config.yaml
vocab_size: 2048
attn_scale: 0.177
init: "normal"
init_std_qkv: 0.0243
max_grad_norm: 0.5
decay_fraction: 1.0
MLP neurons of a small language model. Each row is named by its layer, matrix (up: input weights; down: output weights) and neuron, and shows model dimensions 32-159. Each number is 500 + 25 x the weight over its row's rms, rounded and kept within 0 to 999. Numbers have three digits each.
Before each neuron's rows is what it responds to, as a language model described it from the Wikipedia text at the highest values.

Description: Split-word p/ack fragments
L5.up79:497501483525532504510501565506550484524470511530507501512498466462474489491511495478496521529501518519494467468529510519473471506516520484467509483479390505563486462503519546510498520494530557459487481496488484516492525505526521486477476456435471458541496498516464502502500529508474483529522517459468502501502507517462512501489506505494495487504467543503521511529503520545460484511491
L5.down79:490513498530522478505475466492484546536522545504483512469514503493489518499519531521471461490516522455488515485536479473536500529477478507531482497490482485504472511505517525511491517501504520497508529481477566457473531484527479506563566496450505477493482467498489507572482524520491472522535506522474508512478514469528484510481476484492508531517505494471475483521488479486483528462486

Description: Word-fragment pieces
L3.up224:532511462496486524499505542493544521514509483466516553515524518544541500524435477521496484523535466489522510490481484508520474485478557497512516520488497481490528488461569513488525463468527484490523469513530501489508527432498508472461519460528481508460490506509460522509506476524500490488480501545486489499518550493493523512480492537514515511492457475490482513558514513513500508461509
L3.down224:503519529496485498430490480487508496518508513526475500482568505507509493489516534498502516482470469506474505500464499485521523497496503509516516527544466510502507483482499505519509472505488503525455505496535496491504504506461529521490562460421555520501481473492498514488485496499500452498451529529486492503478535476429451468521496483473503455480435498530511493506493521471479501537507

Description: Final digits in table cells
L5.up351:545498499481511496508526513508477474481447515491512525494492470515496487511508484437544484492454469486558483525498505473536515488513510514488467478510538473530494432468485493557496546503512471475515468463538441527513488489480488507528457535501527494503510486533503473510467494513504482483463496490500463523531513505473478502502489552489515478479495537461492501536500546496483497514480
L5.down351:497517496497503486487516492506507488499492504535433508466525518509513504455462521544519542499460511472473489499510466518518527536508490522484466541501473495471487503483505520475497512487497489490460536510475481481562512461515517510449535483504499470495503478495519491497497469534518469520472524479501438506484507458489473548496507418541540499492497475448537492483516505501528474485444

Description: Heading closers and word fragments
L7.up541:475489494537494491506497530473506470526488499497549480536450503519488481495546457505505498481496497497495504559526527476463496519497554552481497535508510473482473470514484489500484472482460534499457480460503558470536491552519479473491481539491496523514539508484491526511508475489547478482510410538509456536527491519478506473509510485484494527526497492492531507494503472529492512492495
L7.down541:491520534515474462530526489473468502491528509476466543487487536440478513458518430483493508481472503500494473476526466464495487507490467465520491469486510478508528467468470494518501476530479551528546509513503485503468493478432531508573479483522520486504530499497473530544498499465507509447513501513531487507503506503506536493529530496504475500507494518499474513469469478475501451507551

Description: Table number final digits
L5.up145:540535507509455501506491487515490513543461508492526474545546513503477493494510490491510533477557481524527504549501581519489506469507505538539518502465518467473514541473514466487493510519551454480482519469468503491542477507501511473523501501544505514458459448483537480526477485511546482490520518527518485494502491491510478532499487525463505498491484530477492504480469543454479510510491
L5.down145:516457494493539523505471482527471463462495531455483530544493484506486506519508480514508523487464514479525483469533505477518501529510490475537512476480470522514524503486490480478451470452521519480473477503524467518528506497502528551492539520483514519514523529522534484487514458492471508510510507508511501515480482507508530482541488455495467478539497468502511493466542479518501516561452

Description: Word-final fragment completion
L3.up304:476495503475481528516511522504489485519537503465503530470508482465518523477508495478519498499491453498508510518494505516472505439519485550529530508481547512537439567531475433448452503551539507539478490520478467472485492526468498496502556427503500494462512494465514535490521515476517520465488475503503515512510489502517502460522512469500508504540468524492505498509503473485488493488492
L3.down304:475535509482504510456507455498497533468491474507488530521541469501472470490539465502541493490520512498494486509521520443477537516529489491505494449481524498518505492469520509494539515491518523494509489506558459506517524486455505452492523547464489485555504501494518491486469492484511477481461520486486510515512545536452501497535490487470532494502516528535478492490490463459502522548466

Description: Word-final pieces in tables
L3.up279:527474528491483463517534537534503487510490477505509488487470450473507495469579489486454498502510549483457490561514506456504519500530496499486539469550494483444482480512449489534518530496519554508514528494500484486529508516440482514530497533493499474475514493528477564521497515524549509507488525491520473468494462516498483494487554555501496504509505510499527457497461495494507480490512
L3.down279:545543507497514527479530508511466496525504491524489523517488493461514515503544506550455525477495480556536489469500495470559470522518481516457494530440476490543536501520500489470479518470477469503508477504487463493520511502509508478462485502497509452477531467482519486524490521531447530534507513510481489522485516509505472503446531489507514502500487494455467529515524526539524522509534

Description: Table digits, initial R/back
L7.up419:489508468493462504536495475503462521520494497488496487543487464514542501489529531546567433521504539517523501499528538480455482534516531528443511537514501494542543473497508490564488489511483519503479489522526493479516518528484476509516516470511466498500513492466491520523548467463493537525505446484514529505462553501507500479479538462475479465515504462490499498488478502490500521547494
L7.down419:487500486567499484481507489504521534507476504531500495462499510471511518516503503514489533484476481515480514480516506509523504476509572512521525530488496507483508494526484509533461539498479513517473500527476528469514451489467490516532536464498481460505496470500449485517518500483538486480469515543529490526477499465454502477508491504541457485464489515471513469513497499505526517458551

Description: Number-ending digits
L7.up617:464534520512480506531513512496471484498521498504484496499479470470496494515506463503538466505544545456526464447455523431501489535478536506502498507516485528472489479482447481545511502511440517514484513496499543471490487534523490502510465500476481490499521505482508541502497506507511481509535449508512468519518503502510480540530502478475488551472513496484541510501506481478497526523493
L7.down617:517506496525485486525506479511464541518486497497499517485478481486470537445527472497505526459485522487518488515552489479504492507430497472574479512516493518532539474506465536539508508507523512552533532482495492466486502464483523496529515507519539523489510486504457500533541469440494488436499488486539500507518518551490483470547517510502540495500510558493468487530508488487489527493499